Part of a small language model's weights.
Size: width 256, 4 heads of 64 (1 for keys and values), MLP 1024 squared ReLU, vocabulary 2048, 8.19M parameters.
Training: a variant of Muon for these matrices, 411M tokens, 12543 steps.
MLP neurons of a small language model. Each row is named by its layer, matrix (down: output weights) and neuron, and shows model dimensions 160-255. Each number is 128 + 32 x the weight over its row's rms, rounded and kept within 0 to 255.
After each neuron's rows, "fires before" lists the tokens most often just after its 100 highest values on Wikipedia text that the model never trained on.

L2.down387 [ 85 164 152 185  99 144 175 165 158 116 138 167 143 127 166 220 147 106 172 165 131  28  74 100  98 201 145 116 147 207 147 139  89 129  84 167 125  86 115 219 122 127 159  86 129  50 172 106 132 152 145 141 158 131 121 139 159 126 115  84 148 105  73  53 147  97 161 140 145 190 115  77 130 130 169 137 120 143 117  88 142 113  94 136 124 150 152 143 130  86 153 115 106  90 172 160]
fires before: "|", "\n"

L3.down915 [115 178 130 122 147 160 149 150 111 136 140  99 118 119 122 157 161  78  81 113 128 116 131 142 118 152  87 114 160 120 129 152 153 137  75 136  98  95 107 101 155 107 163 144 151  42 120 139 147 120 106  80 130  83 162 140 155 156 130  87  88  98 137  67 118 129 180 136  96 167 129 102 160 112 137 146 166 127 127 136 121 119 136  77 178  44 133 142  94 157  89 148 117  69 102 183]
fires before: "\n", " 0", " ", " 5", " 1"

L2.down91 [111 137  91 172  80  85 130  88 116 130 130 182 178 130 140 103 153 123 183 144  40 132  98 204  84 182 168 129 132 171 161 110  99 178 107 120 156 138 136  95 101 112 111 165 144 155 110 152 167 118 154  97 136 101 104 201 194  95 128 107 131 149 108  97 157  88  98  89 105 140 117 106  72  64 124 129 181 142 156 148 172 105  99 127 110  95 155 170 138  95  99 112 147 153  71 151]
fires before: ",", "ck", "all", "a", " |"

L3.down605 [111 193 140 135  72 142 126  86 161 151 184 136 123 154 113  97 119 109 152 170  93 140 155  85 115  98 149 142 131  92 128 142 180 145 163 164 145 160 132 154 130 136 124 122 103  92  95 178 105 113 114  98 108  85 117  55 150 102 131 125 125 143 159 121 104 149 103 113 112 163  85 188 127 156  77 150 138 144 119 112  95 171 140 162 113  47 162  85 181 120 130  75 166 151 115 157]
fires before: "-", "\n", "1", "3", "|"

L2.down315 [127 155 165 144 115 128 112 161 115 119 146 143 166  85 151 149 161 125 147 101 129 159 117 124 177 142 128 166 116 168 115 136 113 127 133 116  60 127 153 139 125 171 111 103 119  71 128 154 142 105 175 140 115 152  95 127 102  91 120  94 135 106 125 162 104 134  77 140 129 144 112  96 118 142 164  67 141 108  98 144 131 172 134 172 141 108 144  82  84 151 121 169 114 117 101 110]
fires before: "ian", "ia", "a", "ated", "ational", "at"

L4.down507 [ 85 122  67 105 177 147 129 133  89 130  66 129 135  86 111 123 121 152  97 107 129  96 142  85 144 168 107 179 126 120 151 103  62 141 112 147 132 128 154 114 106 156 153 122 146 152 135 192 167 158 163 118  91 100  71 163 109 153 183 134 150 136 153  94 128 145 152 164 179 130  67 169  81 137 113  61 192 128  63  59 149 100 130  79 124 120 107 134 149  90 107 121  77  88 103 121]
fires before: " |", "\n", " is"

L4.down14 [165 150 100  96 152 176  74 141 138 181 192 166 162 111 173 123 128 159  55 139 135 129 112 148 199 140 130 146 136 124 157 144 177  81 160 163 146 115  86  74 140 157 114 137 136 122 119 134 189  49 139 129 117 142  94 135 153  96 122 164 151  93 119 105 154  90 122  90 188 201 101 142 100 102 133 160 152 129 138 100 132 114  80 111 134 109 155 155 133 161 178 152 181 127  77 186]
fires before: " well", " a", " the", "k"

L2.down850 [ 44 113 174 130  75 154 109 105  47 143 160 122 134  90  85 126  75 167  92 151 109  82 108 114 118 155 188 110 106 128 121  68 209 144  95 110 167 127 143 177  69 139 142 212 128 130 119 128 153 121 111 125 152 116  78 136  86  99 162 139 191 127  97  80 132 145 172 137 107  70 120 107 150 108 120 193 136  70 197 136 129 122 157  93 111 107 126 132 124 128 174 156 106 158 104 159]
fires before: "and", "lex", "on", "it", "ander"

L3.down197 [112 145 134 107  85 100 134 148 177 119  99 124 112 102 156 205 142  97 162 229 111 106 109 131 105 172 130  49 136 115 121 160  48 118 158 136 100 134 116 124 135 119 128  73  95 118 167 114 183 157 139 182  88 127 167 148 161 110 116 125 110 150  81  73 160 111 120 140 137 231 149  79 166  89 109 172 139 131 123  80 171 111 142  85  93 181 118 130  92  86 118 177 116 122 112  65]
fires before: "\n", " The", "|", " He", " It"

L2.down685 [109 174  67 116  72 106 156  91 148 173 129 122 139 110 150 177 183 140 153 151 167  59  61  75  76 141 131 173 142 146 119  97 151 118 192 140 119 151 186 121  82 119 204  97 160 147 169 131 121  74 117 134 167 101 133 106 135 186  67 138 100  89 160 149 181 126 202 104  98 135 172 167 126  89 124 134 128 103 136 152 160 203 156 129 123 150 126 144  96 128 122 148 183 129 122 127]
fires before: "ed", " of", "s", "ing", " the"

L4.down293 [ 64 169 116 109 209  43 159 161 138 129 133 158 130 160 128 116 118  83 108 105 180 144 122 147  84  82  82 148 175 117 166 140  92 107  93  55 121 182 106 132 140 123 156  99 111 130  74 206 146 100 118 138 165 125 183  93 140 118 172 113 106 129 132  73 132 149 198  59 146 146 104 120 189 120 110 147 147 145 171 118 155 126 117 114 123 134 120 102 168 138 138 122 220 108 109 126]
fires before: "\n", "===", "The", "-", "M"

L3.down466 [172 124  84 122 105 159 133 110  97 173 161  95 132  71  33 119 189 138  76 158 120 142 113  99 107 151 121 166  50 120 139 108 144 166 119 129 140 196 111  69 115 135 113 136  91 136  68 123 121 107 139 158 191 122 105 107 175  87 169 148 106 108 129 117  84 132 159 152 166 118 128  91 132 159 122 129 153 163 169 151 125 123 123 123  99 119 122 179 208 149  93 160 151  97 162 140]
fires before: " |", "\n", "}"

L4.down976 [117 131 135 178 123 160 128 117  90 179 188 122 119 165  91 120 204  87  80 190 114 137  85 130 129 146 113 162 156  88  58  82 159 183 197 162 116 156  96 145 140 122 112 164 127  63 169  98 107 125 123 120 162 125 128 133 134 130 109  71  79 151  95 144 166 168 139 173 130 179 114 161 120 215  71 171 163 147 166 155 103 138 122  95 117 125  86  82 167 127 102 122  89 114 145 162]
fires before: " |", ":", " C"

L4.down930 [177 171 137 114 148 169 121 179 120 129 131  83 130 102 131 141 164  64 148 150 111 112  52 150 143 161 123 123 138 115  99 127 137  85  88 133 137 150 126  77 101 154 121 178 120  90 183 118 156  89 101 121  87  96 163 153 156 149 123 110 140 154  91  66 105 129 109 129  85 199 138 141 172 163 130 193 161  62  95 112 110 144 154 131  99 107 124 167 151 134 145 173 126 140 133  89]
fires before: "\n", " ", " O"

L3.down547 [ 88 163 175 124 209 165 130 159 115 184 107 115 121  84 174 123 163 136 125  82 133 151 131 113  82 178 107 117 126 182 168 181  86 154 156 177  59  59 129 111 126 144 104 143 128  86 107 161 114  96 123 128 157 115 159 107 147 167  81 126 151 121 129  70 138 117 140 223 142 125 156 164 169 114 126 154 145 123 110 153 142 139 106 122 100  61 133 224  88 142 144 124 175  90 149 113]
fires before: "\n", " 0", " ", " 4", "em", "ack"

L4.down461 [103 178 128 104 135 151 150 127 104 123 171 140 147 104 190 126 173  98 142 155 138  94  72 176  99 222  85 159  92 119 121 161 158 142 135 115  69 146 128 109 126 159 104 152  97  87 142 146 144  87  94  97 151  79 124 124 102 148  83 106  80  94 128 106  93 154 150 138 164 180  75 114  90  85  62 103 110 182  80 133 187 140 135 108 124 110 127  97 112 149 129 110 107 127 133 144]
fires before: "\n", "|", " 0", " 4", " Total", " "

L4.down582 [ 87 101 187 138 113  74 137 153  96 190 119 133 121  85 159 137 131 142 145 102 161 126 128 149 109 191  52  96 145 114 140  84 124 105 149 145 120 106 116 155 116 146 128  92 102 129 151 180 112 111 139 182  89 164  95 154 101 150 171 100  95 108 128 101 118 108 153  91  83 126 156 195  99 155 116 174 150 135 142 105  98  81 121  84 128 135 129 150 137 108 152 123  81 190 103 193]
fires before: "\n", " School"

L3.down617 [ 61 167 113 176  82 169 135 110 121  91 142 115  85  97 146 145 170 103 117 127  88 143 153 110 115  97  95 154 109 133 144  95 130  77  66 150 144 131 157 105 185 184  86 105 129 102 124 157 165  93 121 108 141  87 133  84 152 164 106 109  61  99 142 100 121 156 118 132  74 163 116 108 140 104 106 125 126 118 147 188 141 117 205 110 112 123 146 114 172 141  92 129 162 123 149  87]
fires before: " 0", "\n", " 0;", " "

L2.down396 [100 155 151  96 122 157 184  97 112  85  74  89 205 116 169 109 146 152 139 133 143 126 145 171  45 159 119 146  80 115  91 172 123 145 121 159 103 118 125 128 157 121 156  75 148 136 175  85 165 157 130 140 102 123 131 148 117 104 132 160  91 149 152 123 141 131  54 143 104 136 108 184 135  35  93 148 128 161 109 153 147 142  83 112 100 110 127 124  89 149  98 168 142  98  77  71]
fires before: "\n", " The", " In", " This"

L2.down401 [ 86 171 149 127 111 172  90 153 137  98 143 193 114 148 125 142 177 174 101  98  26 152  94 120 145 118 195 121 154 124 137  95 180 126 126 115  43 163 132  85  35 146 129 160 156 126 136 145  71 157  99 164 151  78  80 126 133 129  80  96 133 103 148 181 104 155 173 113 142 191 108 105 143 136 130 141  45 135 109 185 134 157 104 110 122 116  53 130 147 158  90 155 139  99 133 163]
fires before: " 0;", " 0", " 100", "ough", " ("

L3.down628 [132 178 162 135 119 121 107 153 146 143 145 117 132  98 188 142 146  75 129 169  51  93  67  96  76 189  87  81 160 118 108 171 129 154 128 123 137  84 136 158 173 123 105 142 138 127 178 201  89 133  86 163 159 125 120 152 107 194 166 123 129 124 127 113 140 121 139 168 129 187  93 145 100  77 117 160  94 186 155 105 179 127 149 103 108 170 114 140 148 129 107 110 109  93 102 113]
fires before: "|", "\n", "-", " M"

L4.down386 [113 114 113 108  77 153 149 111 130 195 140 110 140 156 152 101 106 136 112  79 144 127 105 120 145 136 134 189 150  83 189 103  93 126 109 154 173 119  81  89 130  69  81  80 136 159 171 143 136 110 119 163 156  91 156 151  42 162 102  95  51  82 134 151 114 224 108 124 131 104 144 150 142 125 142 148 147  96 105 137 116 136 207  86 189 144 120 145 114 115 142 128 143 110 121 118]
fires before: " a", " an", " the", " as", "s:", " American"

L3.down1018 [115 108 166 187 149 199 131  86 137 157 105  64 154  95 160 100 142 150 169 102 126 140 144 134 144  75 129 149  92  81 133 180 129 125 109 137 108 153 139  75 153 177 105 144  93  96 126 159 108 118  89  85 124 122 176  87 127 148  76 117 126 102 138 161 113 135 113 112  57 105 112  89 151 102  90 143  92 103 121 137 148 129 141 160 112 134 124 179 172 188  67 109 163 113 119 122]
fires before: "\n", " |", " ", "|", "es"

L2.down989 [ 89 204 133 223 158 107  90 174 140  97 159 185  73 158 159 167  72  79 143  91 187 116 118 121  95 143 101 107  50 108 204 115  95  86 132  93  91 106 137 178  81 164 137 119 104 169 101 143 118 166 101 201 133 188 114 104  95 134 134 121 114 118  88 150  80 137 130 158 146 136 128 124 152 107 139 164 112 114 158 133 129 203 138 127  89 130 164  83 128 169  90 185 108 134 109  73]
fires before: " States", "ian", "ia", " Kingdom"

L3.down752 [109 103 202 146  69 112 185 105 132 153 101 125 109 114 176 146 151 101  96 141 119 122 112 122 126 208 110 108 139 120 131 142 100  75 129 121 152  95  74 153 143 146 157 119 136  69 150 128 132 157 121 122 107 109 157 146  92 115 114 129 134 138 102 120 141 105 134 171 166 154 169 113  91  85 130  75 164 120 123 104 125  83 131 143 109 187 128 141  93  99  84  96 151 121  97 132]
fires before: "\n", " He", " ", " The"

L2.down213 [103 173  94  91 178 118 139 109 102 123 189 161  89 154 174 136 114 134 187 155 123 106  95 117 148  96 195 108 115 123 143 124 121  85 150 173 158  78  99 138 141 222 115 141 170 116 171 139 132 134 132 132 160 151 164 137 123  87 149 142  85 105  69 205 113 111 150 113 112 120 133 140 150 100  67 126 108 139 162 120 157  73  39 142 152 116 123  90 105 138 156 148 185 120 131  95]
fires before: " the", " a", " three", " two", " year"

L2.down824 [143 174 165 135 129 130 113 109 150 139  99 116 159  63 195 135 129 131  99 138 149 105  65 166 132 141  99 143 159 166  79 103 140 108  73 137 101 125 102 173 121  97 128  77 121 167  85 143  64 166  95 137 136 137 132 102 103 211  95  92 136 118 130 109 115 133 180 120  82 199 125 133 138 130 128  90 117 187 123  94 185 152  53 124 115 109  90 116 156 163 134 108 100 178  98 146]
fires before: "-", "\n", "="

L2.down912 [147 158 117 130 126  83  75 106 107 110 131 156 191 162 181 106 132 118 125 108 160 136  71  75 103 136 173 154 149 157 140 148 120 147 104 152 149 161 160 150 106 170 155  37 109 151 148 132 114 159 101 101 161 111 234  96 147 113 136 141  72 117 141 155  71  84 133 128 129 135 111 142 135 114 112 151 114 130  56 149 209 139 102 128 123 145 120 129 161 134 142  69 181 135 107 155]
fires before: "|", "\n", "-"

L3.down961 [146 143 162 129  91 116 145 143 185 129 153  90 152 131  75 157 103 131 117  83 138 182 133 122  75 134 173 142 104 158 137 151 171  81 128 129 132  96 108 110  80  80 138 124 193 134  87 105 155 106 203 150 148 146  76 102 145 103 156 114 117  99 128 157 135 127 134 128 146 156 127 123 131 168 102 183 133 102 200  48 105  88 166  69 179 121  96  90 137  88 105  81 181  83  64  97]
fires before: "\n", "-", "|", "otes", "==="

L4.down431 [ 85 140 105 185 154 138 124  78  70 145  77 144  78  99 232  56 111 183 103 103 104 151  48  84 116 123 139 199 169 121 163  68 138 123  68  51 121 118 121 102 157 170 117  99 125 151  98 145 117 131 146 158 125 174 182 129 104 107  87  66 139 123 119 155 105 162 113 118 132 183 149 116 154 154 114  91 110 101 112 152  88 107 151  97 150  99  75 154 141 211  77 122 126 123 130 100]
fires before: " |", " 0", " 0;", ";", "0)"

L3.down710 [ 80 130 137 138 185 123 114 136 167  97 111 138  87 131 131 196  84 116 105 114 108 154  79 122 146 122 117 178 179 108 129 120 156 114 159 133 141 111  88 122 119 136 134 107  94  88 117 128 111 120 131 122 151 106  74 121  95 111 140  94 147  99 163  90 118 122 161 105 127 124 192 115 138 108 167 147 180 163 145 155 176 127  43  84 127  87 114  90 167 183 134  75 106 187 120 164]
fires before: "-", "|", "\n", "0", "202"

L3.down732 [120 116 164 156 187 139 151 122  77  86 174  97 134 161 180 120  81 119 127 108  82  81 138 141 109 124 141 167 178 206  91  88 141  94 178 142 123  98 186 138 151 151 138 187  66 155 139 118 109  96 101 150 149 135 237 105 115  58 132  42 179 131 146 144 118 135 166 174  99 134 169 138 168  73 184 144 150 175 137 154 131 145 121 163 167  94 186 135 132 114 113 143  99 131 156 107]
fires before: " (", ")", " |", "4", " (1", "%"

L3.down642 [130 151 130 127  84 106 162  90  85 156 104 149 100 139 145 111 144 201 176 173 140  97  72 179 109 120 175 111 121 131  67 122 102 155 121  88 124 108 125  78 175 169 147 159 140 150 174 127 112  92 196 133 110  81 163 106  79 157 143 139 138 122  92  61 165  57 108 208  97  67 143 140 164 108  98 155 144 178 145 148  96 182 158  67 166 141 146 137 110 102 179 161 206  99 128 153]
fires before: " |", "\n", "th", " 5", "|"

L4.down718 [137 135 151 147 121 151 159 135 132 164 114 154 129  51  96 146  61 150 174 178  95 106 135 176 103  87 104 128 156 129 163 159 123 163 168  97 135 131 119 142 108 121  96  88 173  59 102 117 121 147  96 166 173  81 141 114 152 133 157 118 121 134 140 159 109 141 179  77  93 107 142 155 101 120 102 149 120 137 107  86 115 125 118  84  93 121  57 118 150  91  99  92 185 122 113 111]
fires before: "\n", "===", "G", "l"

L4.down979 [ 74 176 125 122 142 131 149 125 154 140 205 128  97 161 136  96 110 172 135 120  74  83  57 109 157  89  97 182 139 147 118  69 121 131  84 143 164 125 141  72 157 120 102 123 192 115 153 146 114 118 100 137 131 176 118  85 124 136  87 102 117  89 176 171 119 145 151 140  94 118  78 153  99  88  88  94 129 150 139 120 114 121 136 180  85  86 145 117 126 115 105 128 199  56 126  78]
fires before: " the", "er", "ed", "ing", " on", " in"

L3.down856 [ 80 167 146 192  42 121 156 105 115 206 119 101  93  93 131  46 123 121 198 188 146 155  70 104 137 177 100 137 131  91 109 139  96 145 124 114 148 143  46 169 120  96 135 132 193 170  86 156 140 120 125 121 142 168  97 108 106 138 198  94  93  70 161 119 112 171 144 128 177 106 136 136 135 132 128 150 129 105 103 186 147 122 141 107 161 181 128 125 124 103 124 134 148 133 144  81]
fires before: " a", " the", " an", " born", " is"

L3.down282 [113 142 118 108 174  76 168 151  92 133 143 125  70 172 125 101 114 157 127 140 141 103 144 182 123 142 119 127 118 139 152 168 133 151 180 132  99 115 110 148 175 111 115 139 119 204 163 175 132 139 104  95 169 139 151  94 138 123 133  82 169 157 101 158  82 147 113 106 150  69  85 121  67  83 205 136 173 107 109 119 176 134 102 118 122  93 151 102 162 140 152 221  94 140 156 122]
fires before: "\n", "-", "==", "|", "The", "A"

L2.down117 [163 186 112 166 137  91 155 101 131 132 147 103 120  85 157 161 140  38 177 183 121  66  54 120 111 128 159  96 134 128  84 141 126 175 128 173  80 188 128 164 148 149 137  81 197 125 115 165 148 138 165 122  81 159 109 138 106 135 110 154  95  86  71  50 149 129 111 144 128 154  97 164 161  70 111 151 120 101 117 118 149 154  97 164  90 194 111 126  89 113 128  88 184  89  75 107]
fires before: "\n", " The", " In", " It"

L2.down412 [129 115  73 141 114 116 185 126 125 131  98 121 146 134 156 195 151  79 122 164 142 105  43 126 123 142 132 118 105 130 174 114  87 125 126 166 161 195  97 190 118 135 128 105 141  51 149 136 143 138 176 140 122 167 146 158 179 105  82  95 105  85 104  45 122  98 135 138 119 172  79 102  90  96 121 128 126 154 156  78 146 122 174  94 163 193 127 117 121 117 108 117 109 125 128 106]
fires before: "\n", " The", " In", " P"

L2.down276 [ 90 140 133 139 148 158 107 175 171 143 166 102 106 147 155 149 123 122 158 109  77  97 167 151  53 126 115 132 155  95  97 120 133  72 139 186  99 101 107 169  79 122 135 111 110 175  70 196 161 184 116 150 110 133 146  95 127 162  82 137  80  90 152  86 109 132 138 130 141 127 142 153 102 148 111 156 112 118  71  97 135  98 174 146 140 129 166 185 130  87 123 141 131 143 135 111]
fires before: "\n", "-"

L2.down450 [150 129 148  91 106 122  85 120 144 171  85  79 139 140 140  93 193 104  90 142 154 111 147 107 120  77 134 130 140 136  98 166 134  87 112 135  97 134 132 135  68 143 140 112  85 119 107  93 137 200 117  89  66 174  99  82 159  78 128 170 101 167 189 130 109 152  81 140 124 172  95 185 153 137 110 166 138 114 167 139 136 107  88 192 135  59 167 146 119  77 175 125 109 126 123 126]
fires before: "\n", "-", "S", "The", "A", "L"

L3.down67 [117  88 100  98 120 131  82  97   4 115 102 173 199 103 156 109 124 153  56 170 140 130 166 133 157 116 173 147 127  99 149 139 184 126 165 207  76 152 121 118 101 130 140 110 112  86 104 157 146  74 130 182  86 126 157 105 170 130 171 113  60  92 207 122 157 137 161 101 151  89 108 126  61 156 192 102 202 174  84  84 124 124 115  98 130 114 116 121 122 124 119 110 144  93 107 176]
fires before: " |", "\n", "}", " at"

L4.down678 [184  58 143 202 141  60 146 103 130 127 111 105 109 109 149 140 138 134 128  83  82  99  72  53 175 114 101 141 186  94 157 131 112 113 126  92 152 113 120 112 102 134 103  92 125 113 180 111  66 101 203  87  92  99 177 108 126 108 179 130 126 154 186 169 143 142  99 149  61 125  96 134 120 162  94  98 127 117 196 101 103 141 154 113 138 178  89 133 161  90  95 143 166 122 155 164]
fires before: " |", ";", "–1", "8", "5"

L3.down249 [ 76 152 124 150 116 137 140 117 118 177 119 154 138 109 175  86 147 169 105 101 114  96 147 142  70 146 116  83  83 139  70 181 129 120 169 107 109 109 159 118 171  75 166  90 165 151 158 106 106 111  94 125 148 139 117 152 185 113 153 172  60 116 125 111 106 119 111 127 123 122 134  93 123 110 109 123 101  60 117 110 163  92 119 123  95 121 107 157 108 125  54 120 208 123 102  96]
fires before: "\n", " The", " He"

L4.down933 [123 157  81 161  88 135 130 180 165 128 125 113 100 103 100 166 125 109 158 176 169  96 136 121 113 178 143 137 186 152 134 133  96 111  90  62 148 136 135 148  92 187 139 101 140 140 159 177 179  70 127 179 118 111 173 145 180 139 137 123 143 147 124  66 107 139 129  55 114 118 116 148 169 173 172 163 181 123 171 144 120 140 163  93 142 156 100 128 109  91 134 163 118 113 157 142]
fires before: "\n", "|", "-", "|---|---|---|---", " 0"

L3.down871 [148 134  84  87 110 158 139  83 141 152 161 109 134 126 167 140 153 123 142 106 149  64 127  74  95 105 120  93 122 104 147 110 100 134 123 140 107 143 108 156 205 161 122  52 134 155 108 124  76 163 159 157 106 106 158  81  99 166 145 143 136 148 144  83 172 142  94 138 127  83 136 117  75 149 136 128 173 128 146 153 125 142 127 141 116 181  99  67 193 143 127 140 103  67 100 107]
fires before: " |", "0", "7", "1", "5"

L3.down705 [157 196 133 136 194 152 145 101 104 103 114 115 163 122 136 114  96  47 161  92 143 140 104 105 109 150 138 127 151  97 126 150 161 106  53 185  92 159 120 201 151 139 175 112 160 152 161 170 137 162  61 165 153 129 108 122 178 108 168 149  85 113 109  49 109  90  91 142 104 122  94 141 147  99  96 202 114 136 162 170 203 163 143  83  80 166 120 122 101 196 134 151 187 109 125 100]
fires before: "\n", "|"

L4.down544 [ 66 126 109 208 158  86 150 162 159 140  99 155 107 131 165 147 167 159 148 143 179  85 104 188 103 119 182 106 148 153  55  90 168  77  97 117  92 129 133  96  92 137 140 108 144 119 151 134 146 174 138 110  74 146 152 123 142 114  91 108 116 173 155 132  85 144 145 127 153 123  37 169 146  84 131 115 161 136 102 111 146 180 107 145 132 137 137 122  89  96  82 136 161 114 157 142]
fires before: "-", "\n", " -"

L2.down926 [106 110 162  98  61 104 158 169 168 155 102 127  90 100 171 151 117  99 120 191 144  48 115 129  80 165 133 129 153 140 151 128  50  96 105 172 154 139 150 140 169 142 146 100 129 132 144 134 180 152 102 117 126 128 173 166 154 125 133 135 105  58  67 130 165 115 178 156 122 162 133  62  68 102 124 108 112 139 115  81 175 117 156 120 151 148 134 125 117  78  81 146 133 108 139 155]
fires before: "\n", " The", " He"

L4.down750 [132 172 104 140 146 195 105 128 130 133 173 137  54  83  92 158 159 106 102  71 141 114 117 141 121 149 170 106 128 125 143 151  79  74 118 126 182 136 147 120 104 166 170 161 160  52 113 124 105  66 132 147 121  89  99 116 146 164 205 109 109 117 129  53 129 119 164 186  87 198 143 147 132 165 167 143 134 122 165 113 126  99 132 104 121  79  87 114  87 113 132 135 120 137 106 170]
fires before: "\n", " 0", " ", " I"

L3.down88 [197 203 142 146 100 123 194 162 140 164 143 168 190 117  77 150 145 128  97 100 142 121 120 111  57 121  86 106 170  85 135  98 183 148 188 163  79 140 176 233  84 129 127 110 146  97 111 142 178 116  72 169 167 138  95 202 179 165 131 115 132 163 139 130 111 138 184  94 129  87 124  97 116 185 105 154 139 133 109 158 136 109  89  96  98 168 115  67 154  81 121 156  63  99 148 131]
fires before: "-", "\n"

L2.down467 [148  82 110  97 152 123 150 101 122  63 157 160 131 207 124  99 117 117 136 130  96 146 147 190 110 146 145 137  87  71 194 140 101  81 162 122 120 127  90 116  97 121 100 117 126 178 180 156 194  28 138 125 189  72  93 138 160 111  83 163 118 171 123 145 101  99 134 161 165 124 116 120  69 122 108 145  85 161 132 116 100 150 129  78 116 108 117 132 102 150 103 155 120 108 139  73]
fires before: "|", "\n", "|---|---", "|---|", "n", "ad"

L2.down257 [181 134 160 160  92 123 210 174 103  91 150 160 177 133 107 148 140 107 178 114 152 103  63 110  82 175 159 121 163 140 182 139  91 143 153 110 162  88 159  96  90 124 116 128 150  96 161 117 186 113 156 154 156 176 133 132 122 136 135  99 182 129  51  89 165 147 104 137  87 157  85 130 197 105 116 126 129 188 122 124  77 124 120 134 132 171 125 110 123 140 154 152 145 121 111 104]
fires before: "|", "\n"

L3.down341 [162  94  80 162 105 117 111  90 133 123 126 150 131 128 101 112 138  76 115 212 158  61 132 155 142 166 138 140 164 169 153 179 167  87 147  91 157  91 142 105 190 160 133 137 145 163 124 176 107 150 159 140 106  90 162 122 121 109 145 115 118 131 100  98 149  87 156 181  63 128 163 109 108 149 137 167 135 104 137 149 132 116 133  83 158 103 177 144  96 160 140 147 108  62 111 140]
fires before: " |", "%", "th", " 5"

L3.down153 [104 142 127 146 161 154 171 121 139 154 144 123 110 128 208  85 107 158  93 117  85 138  66 131 169 159 132 151 157  95  98  81 120 101 121  68  97 173 110 121 149 134  38  80 145 142 112 104  96 173 159 109 153 133 155 153 117 168  93 115 150 158 159 139 103 141 206 146  96 104 112 152 187 120  99 119 141 117 118 100 144  94  69  86 176 158  81 151 147  70 123 128 132 159  73 179]
fires before: "\n", " |", " ", ";"

L3.down248 [172 114 125 165 143 121 125 139 122 118 121  98 110 148 227 131  94 102 123  78 161  41 117 149 127 149 145 188 206 159 104 108 155  95  84 174 115 129 154 160 153 158 163 144 124 136 132 144 125 153  63 178  86 184  98 143 151 173  81 136 158 117 119 173  75 121 104  95  68 126 132 178 169 124 174 139 107 118 117 163  75 119 152 151 122 127 107 225 130 165 156 135 123 151  75 136]
fires before: "\n", " ", " G", " |", " P"

L4.down322 [126 114 163 168  97 122 120 152 126 144 151 140 137 132 133 144 128 160  81 144 160 112 182 175  83 171 164 141 144  57 159  92 110 180 124 144 131 221 145 116 129 124 117 158 148 173 125 119 153 229 121 108 125 159 114 103 126 111  46 120 132 165 165 131 158 158 112  80 119 114 181 125 135 142 168 123 179 161  94 200 188 149 140  88 124  91 138  93  82  59 115 127 128 105 109 130]
fires before: "\n", "-", "%", "us", "s", "q"

L4.down219 [133 112 176 167 212  87 108 159 109 105 127 129 173 161 214 112  92 170  73 128 171 146 112 104 154 133 132 100 172 131 102 170 180 179  75 141 193 158 117 124 106 118 112 123 134 172 109 162 105 155 101 180 114 170 129  97 118 118 177 168 154 129 168 119 157 107 133 112 115 112 137 129 199  97 148 158 105 135 103  78  90 128 166  74 173 137 122 137 194 132 182 150 150 123 151 122]
fires before: "-", " the", "=", "|", "\n"

L2.down176 [109 144 126 115 106 137 146 121  87 134 108  95 131 128 135  89 130 143 116  99 203  90  99 168 141 110 122 169 134 169 142  99 126  81  86 126 113 152 128 146 149 140 114 132 152 105 138 100 118 183  84 166  88 146  98 119 114 124  97 100 115  92 139 122 173 193 105 113  93  90 114 111 104 174 152 152 131 170  91  73 128 144  95 156 124 112 113 104  49 127  93 174  91 184 112 101]
fires before: " |", "\n", "s:", "p"